Part of a small language model's weights: 346M tokens.
MLP neurons of a small language model. Each row is named by its layer, matrix (gate and up: input weights) and neuron, and shows model dimensions 160-255. Each number is 500 + 25 x the weight over its row's rms, rounded and kept within 0 to 999. Numbers have three digits each. A neuron's up and down rows have the sign that makes its largest values positive.
A block is one neuron, or neurons of one layer that tend to fire together. After each block is what it responds to, as a language model described it from the Wikipedia text at the highest values.

L7.gate1:523473492495539489548495492497474504512475498515489512482517551472488490507490470511563545509472530488495519522495492520483517533496514470481469531502487481513517493505491508497477478509484498470492519539500516499461505451507522549465491502485480514534512452510489528499522524526509493462
L7.up1:546527554531471457500481443507499470448491523466496523476529496481470507500541521489536521481516463487498535446543499499495496530506497545515467486532543503482507513464474493478504496462495534466497502477516486489529450464444486499546483488509467519504499508496455507505515460535480511493
L7.gate21:477480493523466474526486486499498448481532510490529480524487494491506488502518496489528485486544491490530451521501507455540466468520525453485516460533500514515503490513501536471497475508487536535540495525502467480502501506506501524531480493502463533488471519522515463498509500506511509462
L7.up21:486535501454472495514516482466500466484508529510508524484503516512496508509499524475558534484494505498439500506472512514496441508469522499495500438516515486486426437541501543525485502509513436444473514492497487501518511499479476482471517510462498501467552495509554525521493508510496520521
L7.gate77:489498494520550481526513488502475497490523475518445478510488464490507494480478493493441502521513467471508477494513507509508527531514497481499501491467498477509504504540511505520530492511508463440521530479490472468455551506471482468455489449477466486486522474496528509446494508495504531521
L7.up77:535512456501491511497505510508503493501484536516503537505515522494529492542506470457537540504499429515506524508499495462485509452498528500478547530535484519493503499482522495505514465489497464492486501494533532431483489519500511528485515538439491503499547489515536505544478480549520485466
L7.gate134:523532497486516432495494482489475494485498504481502536543462487493460539480495537473501507470488488459463475517511511503522520486498515526517522475507521444510445453521526537493561516481503491478529504510466498472466500416507533492515455499514533527519467510523435505476500496526472542522
L7.up134:448482471527487515530472511536519493463528492531496454528528537532524511477508510503457509497506475470553478516541482536462495467507489507525482507508503460485510498519518517491505489449477508504509510495518480480473522473482488519550447484513534532488490470505486490506486552453519490494
L7.gate145:523521502484501435555487489489490496498494478480523494443483508501470476463530510504545508499527481495439482509493578486526518532505452522508521484508490458518468503499521496470532524497502493492521507505512490452481486525478479447499489481484530526482506523513523483549504489537492516535
L7.up145:490523494514454553526505540483490481501519506500523530498473463490468548502498505536508509471506520553462506551526537476538566491488544484547497480514530442454518528496484470505474514544500510490523454501493535510457516498472507476514478546480481486529503521511498500528458539510500517463
L7.gate290:489488485513496487549484470514497520421489482524484502493481473456502506545517513492464546512548480523486520509530520487516505442494510495520518460498502503519507472538476540494491520499509469514511542501530512462495543501489478502479503484488480517500488459523505532510490513562477498479
L7.up290:468482519452500495571497520545483566501507524511512471477481524515495501509507497519488484488466494516473543495482507507480486518501457528483493523518493476555480487543521464467465488473510494495498481533488473495485505482542462505529473476493506523482493500486494515502471520523532539515
L7.gate348:523484510475499542516508443484491478493518498486496515482510495513473485490508537476571515541517515506520464488521486481485494521470478490460550494499500492469502515498481535484528521465513518498512501476514490462515471491530486496473512514444508515513477503520501495528499503533490483549
L7.up348:494480428466485487520475453498485498490518498484473509481482470500507490533522478507459518498480480513471463532540514522509497519476448462489516474479489464482472496490481491492497470476513473477490451489479516471477517533510520507493501468499532492464523483512496501494485499516508497502
L7.gate351:512559503482514496504506469526468476482526493518452488505481543472483478502488453494472523504503514480540475496499483481478484511509529458473511512513507525468499517486526490514474495463546487517522517504505494484496524506467502522484512575455517547436501451507447546554500486508486493505
L7.up351:485505489470470515487511504508499519483482501480516475490503504522508500482529500493532513474530481515495505476487518502491462513487464465493532484521473490478542537501489467506535507495527493499502503465517508435449487485497527509520518464504529528521504497515490529487493526509507479497
Middle subword pieces of common words split oddly after a short prefix, e.g. howe-ver, e-duc-ated, se-ni-or, confe-der-ation.

L3.gate4:497551488512495509518521539524503503474495485526507498485491494472507466452516504529508496526520517489495487528431500475474509506524534507547562499474451484548526524499512487535508541519514473466536519525488495499536502477521533525503454472464463525532475505521535490450499480473498515503
L3.up4:525497511491474530472535524474488502561485472488453505475500494472495497523501493487518496476506445559521473491525474461493467493523498477518466462513503472479462491542477501491521459473487490494477464487480489488482517462508483522485504523472544507499484514478466507498522477528524470532
L3.gate231:506533491499492536501505461534450454500485505472512516459522494493504485496497495503495542528532465556498518505494532458530522444506503504537487471553510495491454491495490491506474534481487479473508505482492529483498474470507475479474493509467484513548450494530512499488483490495485557504
L3.up231:503549473531512519499495437554452464542540539491503529475498478488494487501485493514494487519505486545473467491498521485516523432535484519472518491525522479476513472447491478496442484503504487457477492458470517493507472467494500505464479551471507490534489508515502453499493480501477531472
Short pieces that finish a word split into tokens, strongest for the e or ing ending "creat" (create, creating), also y endings (heavy, ceremony, By) and duc in products.

L8.gate49:485525449478480505520492533486489503503524535482491488463502492506507517512512488506453523501513514493499477523448526531553508522522521542510483513528512503465500518460526469509531506521507525488484504517485499489481511470497515446462485520490511510508481474521441488490483467520502501521
L8.up49:486499435473485472442524473466496470500500488515530466500532426505494522540457519496485526517505439517513486518501478532517501498511480477462488525494501528494508453517486504522501457500500490514519453496468486462487519534524494459476492515486487484515479513489486475472497462466460501472
L8.gate170:485485531513497474495519475494477516450473516530492516544522498469433463551527513498530524529501474502453474485473547515520493469525533539518503467494518513507533510477490504492524497489535482486480457519475527489507537509491483536509508492537448517535550539535469505485471508500497527475
L8.up170:520517510492507476508482484460516469496479509498534471452497463529483527516479544481498514566542506497488474532447505506489503494459498523483462500489472469489513488532527472519546504418518496501477464490492462481526509504497453505524476535511540472459491543497479514497402463496481524502
L8.gate184:509526488496512456523508509563492480502530497504498486500517509464528475482494531499493495531549513485472487540484507504515519502516483501475526496491536517530484488509456472530472461497490460461495535521473483472486521529461490559479498498513497500501511512512459504512537522521493507510
L8.up184:493529536502467462514509481537490485454542474506502487519497512482524496483481500523524522523499500483465542465513498480530489483494518501486475478518476490426496491503489479511499494489481541507469482481482497511445542505508477474540491499472502498484490502494520509521452497513501500532
L8.gate374:526486499470498508546495503465455476507501459505510513507475558498502519503504479472523486532502464533495492493520492480502485517486479440485450509505517457479505521514514484513447481507525550494491468539485491520513505481507528517497484515457533490493484501513505497460466478538464497507
L8.up374:477536515504519490515521517504501537487448498494489462521491495480564492479492479491507522466496493493514531502494511479492481552484499482513522452479469471460502511496461489492501519499509503534540533523517493503505493485561462483484459497431535499487444461482504493477502515521532460508
Short subword pieces in the middle of common words split into several tokens, e.g. se-ni-or, ra-ti-o, Nebr-as-ka, Emp-er-or, S-up-reme.

L3.gate115:507506475512521486478470534533462529491484520507511453494434502478499465506477488534512537496557509468524505500484495514488480442485491440504459494503487483501504492538489480490554520562541510477525486549501482474492481457497530492469528494498474503510513473508511467514498475512504526539
L3.up115:510549454516537483474513526545507494494527515516485472499474492465461486528483479533530511470489530460487520491490483519515462457512501485462519476471526517490523513502486496471510485546544494461516505494498497533539521455525533512476537496470498470488524482523531480542480518536523569521
L3.gate149:517469476458494524494496463545501469440497490527495468506472435500479479522508497553519496557529499508521465522491542495488484503461514449479510513487459492464496496491493446533521519511534510476511484527515467498533529490463510503524541463517467524521523483501526542481508493473468502521
L3.up149:535550494470502511484541510551483467500508524548504521515521464469519468503485465493519432516501473470519472474481541512531487488477487506478522519483497509497516501484497459481542502535536501456516511525503485500517513480482501548522535500504460457484506488454534495493494512493488492514
Newline tokens ending a Wikipedia wiki-markup line, mainly right after section headings like ===Assassination===, also after table rows and paragraph-final periods.

L7.gate118:481505505484510530513486490479450496521491536478472496516498506505490442504490475445484496488556516484503537457496494544537536489482473507558514480484458463477495558489503514506505512578516478472493481507490528527542504446543516500537504519516500535498478516498451518523533489456482536544
L7.up118:543530508485505483494520526500459520471497505474467490517504470480480537504516490521500518468487519498482497550509537486544495468462483519500517445461472465491478521522494516536470549497490437476523517513497502493504486501486476460484481516491483513494503520516498444495505506482493512548
L7.gate168:503503473456451482558512510493491517484453445489516473463511441529511466512475475481514513516538504478489504517494513447491471513517496492461501522467507461519501505525501451496494465514532525500491520542523538487455449518578507478527520474466496529503517530465474536479443500509481504514
L7.up168:542525455485479504505517475499470519490493475536473497498477500490529503494470503501455485508460492504492526511472523455493482502521458535489522513522468475470492503464518546504508472475487487551503505529482469476487463550502498497487522485470514479492514474503536496451446550522503505547
L7.gate170:513513499515499506508494475535484497513523463534478510526477482506487533509497497538453482426526529480544492465501474467544460478508491482519499503533534491530505478531502487469457474480499492480491506536519503496489460496518524433552462520488508499539502525511479535528501463449484498515
L7.up170:539505535485536477515458508555519571469505502497427515484468511475498501505488509519494516462517540482518489536538476521484527457522550503486458503467491468491543490493505480519523495530498468507516492528512523477476523514472510512488495548501490539489540469510441514526493541504472498511
L7.gate208:497482494497502509514505454495464470494468474489509490522506512480460466497551465491482519519502486541487487502505560491533489459553505511543502483504511497511464493532503494507471502518535470497493445503513546489448510493540498493463536524495499521496459528502532536471525463473495521496
L7.up208:486501529509518532526492502490445505467490515478488492525504536528541452478545442500521514537509482506499509551495503508482516470534464505522523512497500503495521461513499498486490462512498485500445499520477500563518499482515525552494471511466502502503504519490505526512424494513485505504
L7.gate262:546520501447491500558526494548443514513487489450513529493498483484467462530479515528538515530527494556453524506472528506512477467501518474489560513513460511513492558531492468510504500506527517491466503538528505487517485508483507489505460527488513525491498509503493471523507483488502505501
L7.up262:514537504468475503511553509512502523532488518502510488538511484512499468447444501489526485460491529495472503465505488500486487501469442462479536528488446514469530536543476480500487506513515513488470515486480506491504494477486480470481526531481525500496488492472514441526511517490526468508
L7.gate267:486521516507505473522484516562438523501467467512497532514482527486528520515533478546548511522562516451458488496495500519467500497484558511508497464491486482511486488474493478504498508511498481534521540529483487522449524504497531469510482505484504499511518475502446494492548455489511481524
L7.up267:506530504471466476504471476510512524486480513504486492501502550481514508453530470505498470535477529561510500475493496512485492484523532486528513498507484490458553520505411483474501507500483554457517481514512477537505479506495531513477501512492515496481518472519501531567514520513505502488
L7.gate334:480471470457500502487512524512522510481526545527550484485477429545472511536476526504485518532507484527453507508476519466507522469486483535550508491515482521505472510473511539505485524501510462514557506489542495496543528485497501457515491477514483524519509543530535482458539473523499501514
L7.up334:482493482539488507502509518547533520506511492487485495489483464501551504513517490541522482513480485482531485495543522506513475533520520521476502466561524501528517472513523505489500459499484512531514455500509523513496446471490490543518503477518503491569459471495491478511486518453472516496
L7.gate361:539512480511493510544484500521440480495487494531490491502452456488488461499514518534514505542495485537471498525485505501531501516477483504521488494487470466514458536538499508491530560537526507464522496500482476478483475488484548489480497501485480501481492490501514504494493506453485540511
L7.up361:499515523513533542543521491520446475494485475536473474502466484482482458513479495533509489555486516507479530525488487514531478526515473524523495489446494467516471506527481514489512538535530502446495485492472474510501472462500505504510494526485460478485508507487516472498457478484503516493
Mainly fires on degree words like more and very in comparisons (more than, no more, no longer), plus blank lines between tables or sections.